Weights of a small GPT-style language model, trained from scratch on English Wikipedia.
Size: 9 layers, 9 heads of 96 (3 for keys and values).
Architecture: RMSNorm before each block, rotary positions, biases on query, key and value, tied embeddings.
Training: a variant of Adam for these matrices, 530M tokens, 17594 steps.
MLP neurons of a small language model. Each row is named by its layer, matrix (gate and up: input weights) and neuron, and shows model dimensions 208-399. Each number is 500 + 25 x the weight over its row's rms, rounded and kept within 0 to 999. Numbers have three digits each. A neuron's up and down rows have the sign that makes its largest values positive.
After each neuron's rows, "fires on" lists the tokens most often at its 100 highest values on Wikipedia text that the model never trained on. A number after a token or word is its count.

L2.gate803:501480504494503506517535484494484531529508502497503528471484473502510511483532510518489509507528483530532526473530504455521485508492513499499548516504475491477509547504479500509494506464482529518516527534483499496529467518529491514491446510515547521509560483509551458517501469554482519425487538489518529537485504525447502491483506482458546488496491489548489491504461476497555519543533511533469514502515555525479450500453533478500476491491512465518476496520536495513525516534527492486552479466531502477455478533502516545534511482479523547506497494499500508498549494465474478539
L2.up803:479488545492535553494454500476527479450507459530540503522494527519528500511509464486518520499507500506524498505489510531510486510464470544527494501507517529495532493475520470542486528492544489432499512446483506471466480413546494440519481511489475521483498538497497524484530518496530528494526483550529471492493549492466528514443511503499499459553493486486473489489516479488542498479489520487508478515490547506478506525490538472495494510516518567530504493499477520525556494490517490508537533490496509497508520485505516532498513469473475518508551471515508510463489525487496506478
fires on: "," 30, " of" 25, " der" 8, "ing" 7, "s" 7, ":" 4

L3.gate1415:474509488467499512499470503460491477559514480477518482481498572531465530478511519525469534505450470483498464474511499502506501540488489510500503532520442513531484503542493529507508552495501532492501496508543555491504475515501492547508441484482489476474499498507492454504493499473507504477457489532533523519507547475472503459494528526501503465554488522496466529526509508499501481515475507491486457497477521491510491473515467534477503504481488480485513526505485557498474548483476500526537477472503519551510501502510512462540498492492456493511486500500488531495505495458495511506
L3.up1415:503495526468497537494556528478500472475529485500471532514525507494509497445548484487476516454478498496476445511514538469505530527517515494526501441499490476514511524513487488474526548513482497495499535515497482485522524476504535546522482459541435500463495473502495490526515526513507473518498515522519462465472474508556496506551518532491474501506469468522489501500488476509427456484532482482483514507485525504504511466484504501490515515492496516460528488498513474500509493481509507519459533504546489490492521465457465526509501521495504541487476471494533525484499503505502522489
fires on: "st" 48, "rd" 9, " double" 6, "St" 5, "nd" 5, " all" 4

L3.gate1012:454492481529503554482512519538515483494501499547472460462489505490517522497480537492528499462513491480518494497471538498501515469500477494545496481491491504479500519521447484493473509522530486535500465464470509504522476494515473504493470517491555439502511494481509447521538497516492504482515465507568522568482501504504526513509494549532480533503512505505506538511476508491511512524465516468517503454502498512479500475473499549520454475499504482491500453503531510514513493509487536477476458489436508454468509527473468521546528483475512523526456458520488517491536463497473489531
L3.up1012:534496496482516487450515497519495473458547524534506485494504532505488514479455521484495519529476548529529479515506493521483479500511501492500478501472506532504534509490528501485506528523513497533526520482495469489496518506459478480518543502494524485502450500540497437483513519504500468524537497476481496520518484469494487526544489470538536542505545469535479522489508523501489468488535500532517477483498531471525511535475524483531508508493475513538504478526514471478513528501485480505476493452489468473480502470503506510462526527484487513501469526495500491516498442483486514484
fires on: "'" 70, "s" 20

L2.gate1626:489470488481468517481470452529492470489525479523473519544481445554512505486511529473535492484500507514500510511488508529524529488499499483501486468506522447481484522525492532447506518504500487532530510517508474517478536455480529471498505494482453474483553518528471498485506518508516473498520480459519494525480492511515527483498509503462504503501479516507506472553527515535519481524485515524540503463471514505466539512523449500539514470516474497518537455548481520502519438471484515541456508494504522549526516499473504513492504548491502474479528523503506529540495478496482512483
L2.up1626:489510489457475510511498475450493534526512542524489515499510532542544534483497426490478493478453508507505527509534522473499555496477483502487510495494538487499503496504504487509499503495501478500546471494501507464483543537493468506528547499468481472470478489493500507536506490508505551466448496512495501467515525511534457534563510507553512533513496460497442454413533508470528489523486499456478504459517530516512491532463512511530502531513525505526476491502497457485516509484530475500489485467528489507489491520489539525517517467444523520515537462485496515485494485551532521497
fires on: " of" 26, " after" 7, " newly" 6, " directly" 6, "ly" 5

L2.gate1945:513507480469474506517465539490475484524510498463482503503503517466454488485481491455484519436492521514466534517492505536479516508447502497462508469516513491510471501511499504511566481520509564504504486503505524495519516524508490515497509493482456472470506545540460487514504460477494501512482447501500548523493504531507476539532486491538508504510522507486530502467558515535495549516526549485511455524496508480470500528497485489499499527498501528523463512526489505466486485516482508504487503511474495515513498498527551517526481504478487505478495514516513515490512449447493481487
L2.up1945:481488540530496487433517464491517458532562545468513517519486461517483488501494491505482472498463480561499507502466487534472532537491506514455488463504481510493496491520548497475535524505477486482500468511496559483518505476537493538480439515476521475474472491513492509477506525527479500464532506497483483514481486542543464504472475456550516537499477487507468506478495504514498496503457482533500495511463535519518496541475503494491509490469510529498447448486474497521455476471462514506444516459515532481503471491524520514512538510514525476450497479498506517502509530515511489460
fires on: " of" 23, " from" 10, " at" 9, "oph" 8, " Ph" 7

L3.gate760:467513461503510497466477494506496522509515491510481498511487500468482502488533524510493463538497483532499431496465502461527488500521471515497445508482488464475477512512485458491456482500458493540498461483504500489464495507493464472501457480529526483512538530532495474552514509551499508490503509514557500473503499523483466475511502477480537470498513507518497540507537574528520526512511491504508551488481527505505495463488519507520530524508539504514504471475487474534532506546522485501493494511552452510499536524512499459558487491475526477553504493534457511540493473529530497460
L3.up760:509455548492503520486447505514480511489534468476552473504490499551497523510480530494512488544504529496480482482456499509493511521509499452477486462521508484480498550480499465531529507503513503507495477478463517531505514440496492499499457469504502511481484460502516509460497508482529478481539485483520501469497494516490510490457514464508471467462502512493511531526471472536464514516483491495521464473492503462490500518488498483474505510522486510473499505519425518475496523518488492485451525535449503512476489544480532549497496503472503521519452490495507493514503492518458521508
fires on: "'" 29, " its" 18, "er" 5, "s" 4, "etter" 4

L2.gate1009:452492470458486528502487552548522502469564478538492491537491527517511509507464501500500478473489473520495417496499494529477478519482500522520477442512516488502469550501514545542480486515517483515524446543497482483470528506474493505501513493460481490491541532545511502506489489483506507525517447493503543468542503512509484466546476463513483534465477488514496529476508493501516521500496487531496485448433530499517482459507467460512491509472481558485512509474479512491514484483512519474498506491488497467505494481524522465519483520527492498473506445492530508505537503495490501475
L2.up1009:497497463490551461526493520447512468530509473463527504463519541533546517516448496510477490481490492480473484501439494524538525545500513502488517493485503526507484521502491499491494525471487504492541523542540522456517486548515482506514542484476476538523438519499520567506472493475484519484474496476505498462518491487512477513496500483542523517498486513479496492502510496499517482511509547512533499500501465521536531496552505472466488539519497470506555489527504506507517517522540485490541525502473503478515525494520484496493530499489509553503501560495501481459448523494520519553
fires on: " of" 69, "ly" 4

L2.gate1929:500498469529513519520510478546501536492521500457466464514483500506483448480537504475527526471514530509506508473483466436538523492486480526499508464469505500529490544499517444501483519500532486481516512463444522534474495498479492517511509488459496537505484503545502536487455476461491471513519513470483498494512506545482464494479455512503513473490475538496515514494476462514525478449519502468492540471514506476498534450495533444530448472515495528487526497500527473497503496543495531523438470484538476491488475511482497529555493472477461512525542497537502538498493514482517531509
L2.up1929:513483472503524513564478503491496515496478486483511494517486505525517454542539520516527519489490505487537531513542497492506482461490508537492493517509496505493503493508466479478500526493492504442469509534486521491476507498492477509526498527505508554507533520473500580512518500457489478501526531494538490461464526531479451513541534497487527527445497492510507500423510496511512488475516490500545483516535522473516531493511496456435462504515517510480482470490518468497520448505520510536444483506490516513486505462462456478506464482477510527478508494453521518523496513548494499533
fires on: " of" 61, " to" 10, " produce" 6, "ing" 5, " producing" 4, " by" 4

L2.gate1980:474449486457508540537480498514489511539511485510501459568512508557478477489479563515514542508534454473512465526476530527522480546486493473528493504543455486517481578511496471486465478521459494531512495524552519444491476492513472480518548507502500482515483489527490488531478558476464531533507474465491490526523520577475473491522502466497505476481542468562458506475495513479517472565501516506478506507503506526480496487494497503505521487490493492459509517489482522493512531540526512479484484470482500481516451493477458480517490468546461468530471479515468528514550486557534475509
L2.up1980:519491478478511498485488483513543471485522504498512485537534505495497505502543498510562474525502505496491504498478454529518453513531578503524512540472524503539502495471483460527522496525475479501488490540522510524436491510494537499495527505452471506516479518520499489471482517440479503496486477496458523498495547493484507510533516468520490493503500464513506553478531477504535512494484523521460486487508488471503482504481490514485509490505481525532514522467460510504526502523517469490487443468491505466493483509511489486491533515508490471494481502526481498515539497509521507475
fires on: "s" 31, " workers" 11, " people" 7, " staff" 6, " women" 5

L2.gate1696:506484467520503536542488481511506487524523514507458458480511469511554475482530519515567480518527459546483508476554511477493435521485476521490526564507468501507540533521476489516511458486509488509469548495522492542528549489472473462487516534534485514487557495523477515519467514487486476524511502512503497490543464462473509522508491504460468515524524527517505489536486511505475532536534519467478512472525507517482458461495481491485485482495519498526480507487534473490532517490483504531521467534535514545511537513518556534504496462520541511529491500513498515482523567484523507491
L2.up1696:497485532486506515519489530461510466466461503475460477511482476487534473527476498489564494497505483519547510492511519483463484490500456506465509512502539523536481508524482472518516464490537509489453506488502525492518515474509509467543497479533407500509486457514516495471505523495523490499542470498493521427457520499500528492517469498537464500488530510495486492533489459483523477463516551526472503493500513504493519522490469506503476496499538503525497512524506485494495472489479508549543520504514507510498480528501527534529510467520494538513507517527514558476477544495501492499
fires on: "ing" 29, " of" 17, " from" 14, "ting" 9

L3.gate1247:452490472498521544525519512513489506502509502487501451470520509475487478503535517468494508476463474494543485510512533474523467490449475475512539499470509478451532486477508507442519502488475443498491519496479519481481478536495483507497467489519462512537492542500457478543505502505500513496521495470504462460509538516541515454532528464510476537489508466533512496538525508506529476481460486492516503513528520501512494518533513520514529529469497485506513485510512522530494477482527488473537491530543479494464492519505523518510516466453539510488508517474476555492475490501434499509
L3.up1247:515517476493476525492535532492481508485555520544518526470486516463508448510492535505475471499497504510502506506491530486521491479518505502524499482548480549525529494493511467470494508503496528464507466503484521547458477491419531472548486466441515475473465508524495474508490515508514532535497524508466499514489481483514452494525468481540495521513507469560566489520504484526521489469501472535517532530486502450482477494523454514469497493497518484499477511473537497522500434483526488525574484526482526511518525525520530478474503474506552513494465500481433486511496521497491503481
fires on: " of" 35, " military" 13, " Military" 6, " Army" 4

L2.gate1004:467522521446558468482546470480489470465557500493544502552507473504486458514553474500570473523487528506448527520460469499526474479463489444490483480529469537503463471471512521524498499545505504519485511513503508514477512487485531503522469453523518507484494489507493433530517486504493487519524525513549487456513536472557518463525480562492530536495500449483494485498523452520503469483550507495508484533476476489526479495496488494490477505524449523480491505451526470481507486514479479469517541476484490478566507527468502495495467509529514514511502473463545440535516497555511477518
L2.up1004:496527470522499518479559500473578469462444461507478546511480516464544491497473495523523483535483501504478449490474478483513524492462517498513492537488554500500512508520447505477531527543512457515499501528518464529486482529471514486466511491518502525490495532489478487537533485501453489483495467470536502516548504494518526484493511501508503535535504514491476525531487459532527537523527501506548451502501501504522451518507502516485466509500472484514483475486504491526528490532496492482536512527493510504517467521548503514503470511483510543525515502498489474503521518524485481482
fires on: "-" 16, " Billboard" 13, " it" 12, " Dec" 10, "qui" 4

L2.gate1272:494450512498583526500454516495482521506550471539492474481461531553498491516472513482487526520466491508478489493506501504538479525468505489504484467486501491537496480484495502458479512506487475475467506532501529496480503435532503507483531466513493496476523511526463530482506525517530552491483518527504489527509484491534487497467554531471512501492527509467473528483540497517533579486489502514539513488452503492512511492449471468508520502491492465576515508493501503524528552458526477453498489478496482508501525539454520497524504505459521534503504495500513495494536510510503488507
L2.up1272:479485493512512520455530507487525465549521482508526555505524553517490483453501539502465482535464478492467499463491519537503466509524488515505492472500491484527454513503522494495518540514491434478473513532500525485498490532538509508505495471477541516494493522502487521479525525468509488502473494517498545476488477472477523510486558506495493430501520494471517529505482546523496510545514491469505498453449522496475498448449461542546530518509503462484525508550503513503501507500501530488448512552512482494513490488497498501528527543499504476486493525514514519527518490509452541507
fires on: " a" 29, "==" 21, "a" 18, " with" 4

L2.gate1577:544479468460502471505486535520516491470471508527527494513497491535503529495480462444506537476515519540482479515461481498509509487501497489453512459505512555516462555486480516511481456522465505494515492520465503548485541434574473486510504494475503483508493524547497504501504554487505512514513502498526478515547485523474533517473514464528469521492559495452459482499479538503460503550497557508489509487474508490501466506471529490532516519507446546480484514514508492473496538497524505488485510495503549495464498538529505485507502471519466548533539504470537512491497552508493525538
L2.up1577:494563488521501524552472465523525516514501482500490515502533527461512499474518479515494508452508496458450566505502491488504528491498445513492477516497492522482496529492533488451545471520502473528535468525564532514443486512495486523492464509506511502492547502506509528473499467483493493502513506484498499494471512487484548445498517519487508533492502487503496446500466538536498509502512468500505464530519538495499528440506489507515495558507503442507506522525521494477484539475466502471500463502525518533468496492518447504505521494488534503483449499509449500493463511516449490534
fires on: " than" 16, " over" 15, " like" 15, " Like" 6, "like" 4, " replace" 4

L2.gate420:476503520527534506513509485517516528471503539478493458494488522502520525497466513494506460481515482493502489511512486466486491501472552530518501485546500466479524559530510486511445528537510491525515481488481445494451486480490526465510517521520529480505497482517489517502442465493555542461508573476487480501491503478448510488480502506523509444508502475503507524525470523518489512510493505506525500483482511496490468525506529517474493537495510498528520470522492508504496535523449507508477511475461482479500452522486489528530498546495524432482560525470495487464495515489494511466
L2.up420:477513498561485435494521501483467489506499544487492473463505513494547462504464545500493481492533506502453510512504502559508502511515508526469497519486436491491545521485497476515490487483515504512492509503458513521490462490459511565521495505503491564500516448520494507500507467517491504503480499495516472500533488486499468523494511484524511459569514504528493496460490475458526478495478476476439499506509522485478501494521502477498496494517510515529479517476534502472531493490491500450465487498456449485523505488491511520547467500457466478489539502542455487486512491518526480492
fires on: " Mar" 18, "ar" 16, "Bar" 7, "har" 7, " Shar" 6

L2.gate513:494465490499517473567525509493514521518473478503474478459548500464497500498491514533519517506526463469461462479529493518511579513535455476541497485513503497510480540479497506517478477516497509492530514498492465441444462454498486522487510492486504492457509476524490516522449516491482475447457473512498548503447439561488528517535489510575442465488499469520506497518522534499504489544503507504476489470471514526489458476503477514493533508502483512491525460487460496456532528530516515491508511462511493492482465493533502459505523484489519497468490503465477511500480506531547461471
L2.up513:523469519449496534461478534475469505493455501502504523504488526460479464530511502504496498484517490498499449486542494494448490524516528526500492514483483504508467506472487503488460459528449543506517509494512479526519512503498526529451528482515511496505496509507452536470519456502481545504490526526533518516500451508519555469484486461456490478519492489465488504551493498521475504507549486505472505463496439534520461483481518475530484453534447500490510485501533497443510513511528519479441481540512478523527491517532480556487494499512486518500494520496485548493499499510502504497
fires on: " of" 18, " present" 14, " end" 8, ":" 7, "s" 6, "present" 5

L2.gate642:522482481466508497559481479499578465527509483484506468446524484526506497498508483508521536519518508539477483528494534491490500509462485462478501547496545494475531527523497471524473503476524508495457516497516495516477507505502502498502547482513435487491498481512467520512514535501491452513491523524507499449503482525501464475537486511532490481467514469504465477534525501524485486472511477456507475520511538519487485472494512466470495496468484514496493491468459491486510516456470502491500493498482452523489485522515539504481512492430530521470499478487482462522522464462554499534
L2.up642:528528466532535467494512537490476520502484493501484495514453469487506543548507495515495465536471470493494468494471504518518495486516506516495428481491483475505508506461511528512483493573474492471484471537523498545517487487531475512493504541468527482504499492507488482552477540541498484523486501497526511532518491484543510510515506516464461470541578496493497474460477512473490514531499496489462493529536524490519515531526493518516493492506521453493445502502481508483470522504521483481487523459446512502522508495517486504466516487501510461502483547491491474500505484504510518515
fires on: "." 27, "–19" 16, "-" 12, " of" 4, "ge" 4

L2.gate146:470473501474513519478516498538443527482503492502518510469507500485512489480514520515512464513512515513460505519479474538494542533516505485478487502495467509468499507497504468507511503494465521523479492516473551536478459467483506555487502528505491468476513517505528450524503558502490501452479507480536522539519479536527512513494506474537532512514498467472523459469539486531500524530515499543484475549498519490482523507462488525480511526509507534550501497512515512487474485519485485535509535465488510523508493515504546475524483460544452500455499481522531482500484459498477460520
L2.up146:463474513496496548454474478542498521517513488512517488523501469481549501498510452498538483515555521483513466513523455500506486524516494505455516482487513469498516465501518526466491464496488508536492530532485493495477485452498513566471461505516527504477532531483500489487511504498505499468501488537488483518505496477507465501460503478522481515508498495507510465473530518480525491497479503530502477513502529512497502492444450508486474499520511455530454509494520532516533472511482505517501550503458517510511450544503486496493493447504471489410489526536507519502464506492543501544
fires on: " at" 40, " At" 25, " from" 16, "At" 7, " attended" 6

L2.gate2203:513521470507484497557458508517514476527528511491458422498500526497483502470458542495516465538480449522498489494524527521496490523457514492540438536520472506498529526524461486477474449478505477474492518513515500485467508509502516522505520505481493481498487493500506514569543471514488538476525483526506496506495474490470512497514450467511499523477506497523532488520512523499558467511477491516531527505516547509539482491492497498502562512498515500495484467450487471487526533480497533493532464562513507531492524517536510467512524530496508501500492494515470509469494494505544446497
L2.up2203:549530526504495515522489534511523515469473524540479493520502478469472467503514475483508462504510473461502485545505547481516496462486507494513502517519542521506512511498476533504496498485478542484528532489517499515523498459493544530486526508517469497492534464477501480497516475472490494519498497512488503512511485488542491520498516468480504478511534485504503497487499499522479472504540515549476508524464497511512490533557472500499516544532499519533460488478486522471491504447521498501512492544518523505487497505501504434460484511512530493488491535422474495488484456507474497501
fires on: " of" 38, " under" 19, " Supreme" 12

L2.gate109:483464483509538495492499510512528469524503516528486467539478501514498492504530516501522531482489535536489516510523504513501487511482535499577462487511484496502452490506505502501500493515534451469454486528488506502452487540508484531518466507483504495520513518531450489510522518508490504501554463511505515504501500459530515507491530478476480489492496510506505520511452457575512538524492495528520527497513538505540500515510460494487561464480506530474476517505506451518481498478494469498484489510424552492499498522472487485493535456507505460455507485465531535547493523529504455515
L2.up109:520521494471498534496513475509509528476517475474488490491548480514501503517457525484457515507496484498471498494493508537506485543509469510523522468475481451508484539494506529553467540494482508470489510518477528507532493437517518451511507495505488472541465472493517493512480498486486517481480488501474511503490515507484473462509504547531490508475491484508494486509495551479514520493482517487517499470498477454485485457520486508535503511507489466496524498456501505479475470484507491514449494509529499511505481521500530534501473522502507523524519510502503496471527538497513552477
fires on: "." 96

L2.gate1595:550502501514468484493496500500499562512524543476538506515490527491502488497473514499519501501512469548482421508509451422522528532483493488474511480530494481543450529529464514488447492477542544519551497465436521523486484465468523484508484510460515475528539492518527534505511511524493477496499510507507499449538544517474512503506497506483506494465542534558493534516537510513467505474529485508526479483508484529488495503501515504493482496496509474551492534515540486493513509481529501476516504516475475498527468481552517475483536499526533537507505514498508506467500490487496487507
L2.up1595:506471511504475479538513486513486509517519501458474532440511522507539463494490501493502550497537488528536505496509505514500476544514468499507498532532484476546498537507470486502478504498539529575492545480492472487501543478512471486484481527504500507523451493506490507485476505526491437485520534487526542515549516536523522511450464465518523481473496537489491515518497485508510547481487508483529495484526482505481519471503510523561499504487516482516502465528512476485496526499547523531479485505487502464497455441530499493472495524485495483521488472515523509480516457477428527501
fires on: "ing" 23, " based" 21, " focused" 8, " focus" 6, "ting" 5, "s" 4

L2.gate1176:502467552519498521488499505526472512468472510539494465500516562488511477507532503502486480489473513489508489521503493525543486532476478524474488510497506498513537510502491554490505513540529523475519497534488505545549487514526536523436489504519517514535544534561491517473489472523484500504517469506533478473521496504496500516488505522438532528519514495488493496508493508462493492525454522527471501491505494494478476495520499519471478482497478451499485445486564474479489559486536499496491538453514483541487502537552469443503537489474470512455469532507491506495513515489541464497
L2.up1176:497467519514474522478493484531466507545468484459494507521467522497478503518503537487468480538487486516475490494483493485456493538532558489466515462525514520501500486515517512523494477522506517458510534514523530514497510529449485490500484471495497527540484539501494522524489511510533522481478487517481443495476498550477482511519466491533499500504482519454530526497488498505476509452489483511493492510532502495532544485486491515499492511494516472531441508487562521470544504483488492509500521488461507503509502509510506517483494475487488464434535492494523508479501505524550480521
fires on: " won" 16, " received" 12, " for" 11, " earned" 9, " degree" 9, " win" 8

L2.gate779:489503511475550471466482497491497486486529504519468481485438525507463500497484507528494516496465464497481477497478556528473464509494477501526504508509467414517507496490514514511500514526501517467512519545523498483522504486485513511507542501455509516448550499537516513518487454501547535467481508497553477523523516550425523554522482450534510505489531496490472539480505533473505507498481479521470485479502463451514483502484517475504475507502496487511516468499473475504536526528515491491512490498527487487457487557483499475510518490520488457465499418455489525480480512503506500515
L2.up779:508506501507467495490496493545497493495523479499502534529509498502554491480533467511537527499482485517487487475523519473493497474538547474510489514511520500534496503477477493528462511532509489496485557522504507534534459517513492537541514522447424534487489486508508476528493455492484496517496500494532508553469513531506479500532526496534505519506488509537508505519472532549480462459537510523513478472498486483530489484513487521500516495487463519502466502480543474529510482537501535452527510513494502486462468491492490509477474490492527538503533487449511501528505471460497491450
fires on: "s" 64, " states" 4

L3.gate1864:541527479473510544491492487544479487479459490553522510476519510505497473546523502530506494442531505470493543510489563467518503469518472504489512492515492534509496508518523524513538502500487476483509507517516568529481472494492493512523497484515523446510514490539517553475520427480508500501489476540500472502571489477521485512522528544486517502480495506451512506493482492474490519511528547503505508464513482506518498489507489529498488468511509518529505540508506483462526498517471473481474500542508483479512487487522471489494519477522528510524437497488472534506495469508488478470
L3.up1864:535486529542495516525528462477499494500498522495456505505453523531503488487510489500534482476466527496507490535496454508457547534520528460442521476490518490568521481515487479494453506493462486485522520489470496496460511508479499508499486507497514515495542507498463498499522499518505526484459468477490538477477529513494482517524514523496511486506540499521523500500510475457487537511497515514463502560463544451497521516492479520477481498493558475463476540496559528517509471496481452501491511481499479472512540500533542483502497505543478537482519501540519481506502454483530499534
fires on: " to" 19, " with" 10, " win" 8, " in" 7, " earned" 6

L2.gate1538:491461486484480450538516484520503543498523537500526477533491473494507507440477520532488512458547540473482479512488510542527542483487480457452506470513507478540488539475491491508480458511489546516498497481545471464485503487494503453517522484516495492524497472491532460513462516519514516497462507494498508442462472479481519485502509450529448468528500458516505496537489485537527495480496534488505506506519510517498481505507480472455507479466481502508526515491521501492518497498510476532446564461486485519468469499528482534523489444531488519497518520471511484521515523504527507483
L2.up1538:511501540532498520480503475467472546445493483508528447486469469508498474524484519483526488527518530496495487491482495483470509560476490544473511484533496464456470510487450497493519515481453517502495465539532509498509490465500501507488515544517496503512496511488497486477436511447469476482443469534464495497472510473479522504469466494424546547536550486539506483500502514500490494501521551514490503472502496521504504580490535462480509544461513490497466478470542475531503508495504483480482510494555507472518545530484475501552454483511539499493495486530517485493477539506466486480
fires on: " him" 26, "z" 16, "y" 14, "e" 9, "in" 7

L2.gate2045:507463487505473541523514515543509498462509481530461497503508563475519457513512492551538528501477454489554497489529502507509479551510525477503496547493482483487459522501507508482465514495501507505517492461481504465496479505449521533467483531504505519485542500505510516522488442534517506522465505476504495521487514503457536518499499509515479509468514500542512560507490531505485511522510509510519508506496520531524503500506488494511464512488513519528482506466498475520489506532482471468476505478448456491461511489511489521519502481521504531572473492481495488519502503507531479499
L2.up2045:517457503499483474487498494525515524469517485453507475504464488531503498562473518482516475514476500478539515500470455520456465517531536488498472532474514490486517505490498508496549510489524493472526526513429562517496551504480535498474508505513518474447495494471492486525514506529490474542503501530553508489457539503516503522503487456518470474507532526496491509472481490488460546498491516475507497545494533521493561476444480495500485496515534479496469515497484509491522515543526514503528492521478421504505485480448525528461491503471504490500488482513508506465456452494492488501
fires on: "s" 100

L2.gate238:501495489466545495520493489524481511484502471534501433568488560523467486494466495507483487507480488503523506517514521494476512498472512502553483513531533471494442526522526512491428490469481446466510504505481501508493459542497524450495488507482469468513485516542508514535500544484492487472507506500540484506523492524487471518486440547545493464500542517505508503512509522518487462491465476519485521499473527516482508510433489504504540501468517498517488505504505489518545524482506508522493497458460501495492538508511504494523489513478459502465501505468505484499503526518523480517
L2.up238:557481489525529514521521493496449455492481514501501526505497499534496496522514493518479519516477456474540529498537510511513478432494515501543495494472505494472467474544484509524507525489515454473509521506456495485517531541457559477527526496489477494533476475493492522494459435469488460510476478463509450495568528449496464549524505481529509515528497492481525523466501460503511500496497479484472510491475499482476510464430499491510479473497523536552460534463514552499530483451520504542529504569492529527511538497463532509467509517502494466491493501513511497509524503491545518486
fires on: " This" 29, " this" 22, " of" 5, " These" 5, " his" 5, "su" 4

L2.gate1597:486495444471494513472537480506464526513503474484513530516526509527471510518486560491497510507504480525543554522522503454528500509544479497548520543476558543450512551513478503494492505456504506431526474477465500485490504512501509502536512503568489472489480540510467490509539478504496479494480471467457491462467526524522494488530535556524511516491519534521509510496527517475531495509522514533504497464461487469482480499509542521477537482504514515487475524489549484487504513551513501446455455545511531511550470511509522466531536473516483493459510488507528469526483501530492477483
L2.up1597:495511488477500500566549502535498511530515477458492524527525470506476507492536491494499456478516515484505498526524480464534505525518481515530499518505524528470501496489526498534502496475537518470487506482470491514443521503487524505494489480526498455492514502519486461464502434482548514531468487506454466487489479480523502465513526522496551492509503510541479516488503536473538537458535504508490466452504489468529494523564518504517522518513474519513484532483525508513480502509493517473423481551508517530557484516522481529517510487509494494485519508516486495525498506508497523465
fires on: " T" 41, " M" 16, "b" 15, " of" 11

L2.gate765:479497517505514500517497540498489513492531554501463498507457496516536507484475516509516473542475491535473514498516502499499486494448467484514465533536523502503519478513482491507483495476470521537494506445525513513476463509505530489476481464522488514474502490427511495480520498497555513483497504470496489485500529441523442463496498495504497462521529468519496488523520472479606516419457502506535525489512495498501504537441523485502527513479485497493506481538515461507550509455471519495509496459516494504416523527502516503508478503505500479502493474509504488503510489477505485483
L2.up765:518486488492521496488531511458496496526502522528568509480522495477503513479496501488523501527492554528530539518541488499474502487488462479458464513512465484479564486534503526490447527507519444485550528519548525528519535531501524512508536507463472524471513483500521515529490483490534492483480471531503475524484508503473529530503517510522451495516462451507533473493480454507494482488510512531489483478482510530507519459547479532491551479489514470517471480477505545460487547489502490519502464537534482524485480503494484464490459488492485505486498515495527514461510465523521474523
fires on: " of" 50, " &" 10, "e" 6, " Lim" 5

L2.gate2062:472464471503516438525504536461500494493562497476484465547503475512507449494504476504487535514453498499511484472494516500471479516522468524510470461466503455553500565491519534479491506505481505476468464515449509488509521528549523481501500497499535472500568504544512523487515481476522468471516517490506514474485460498510526475495506452502488513493548487527435525489484515528503521561545527497522539509483516519489492493489484527512525541487509519510490485501486442493482534484490517513493508491491532437505537567480522510503518550507487532446523476495526501530488510559519492519
L2.up2062:500484517501499517494496492508439488534522524508488470495509541542517499511520518479440541465475447495514503528559498461475481506534529527522496506450490481476478497494473512512518476465504511496496516492489503537451496522517527494497542492522488441527519450525448542477487525504480535492500487514492509509527519496525507474532534519502503488497525509542489500513459516508480484513478516501537526533529529474478515478484512543496558482438460452513487527474530493510458515451477453558519499543569541520489541510484539495512532514481498496516491461455528527510519493493518543510
fires on: "." 95

L3.gate372:550502467487507533502482510528529517468497553478525457472500528487479506507472504470534475459495480508497485493466509527481493499491534459523512514492519458479490492546491549498498509495533473484546500487509490536513475479524524444482486507498520529519563503499514508511520483501503494497481505530501479474520465473503460499487491460527469531440511494505535492513575503518489463489495524501538504485475492507500506502529535527484535502484467512502523495514512500514530553502459486517487517563470480510485485538519538477474497496540508523458479519538471481511531560502502490464
L3.up372:490491509509473504471539501521517470512470495451486536526490526515543481500511503496495490461528478497521495508518501471504491486501480486462490508478495526504496502513504493516501478470498526481531534497493515479501544533495567520521482481505507490533494467519511543489519462508489517498488448485524526504478492525485530528527521556496461482474489526503476497489532509493526519488522523501545538511502507548479469511475450554480502459512484503495517515440515513453472477487504490469491504482488502484520533545510500470496512561469462496465503535522551487488516484513542507546
fires on: " any" 15, " of" 14, " without" 13, "34" 4, " than" 4

L2.gate685:440519424493543466509533519477537487525554528478493475535489515497511497494503502544503473481513524511489507506515484526473523537518510506536500502515485489463477547507527503504486489453472460467504473536507487534481510463469500514490500477505525423509455503505475468486494550524484479524475468516517511515555505515477510480519462490483471514504524509534516514498513515481453524540511513491473465512504529534505473487488487460499518506502459485475534485468509473475549522492506525451495527504455527499523496536529517523507532497479521501473486465502517496477545531496509488531
L2.up685:472502477491511505509480519505544530515494467526558492543520542521486465475555503506497487480522539497528523507538460457476506524503485494510466444529491523465511501508548476542512469495518507522502474471512510528495496535544444549506469515502474492491531527498468467479508535496527529518466528445542500523502485493519495506483418484455490478491532509501513526476481540448472509512492507501509476463521487504501531518487519493513469512511462515502499459501550503461475533514486501530490443511517483478493500491491474470517537506499487498484503500520490466459521544520485497528
fires on: " than" 31, " to" 18, " like" 10, " below" 7, " above" 7, " Like" 5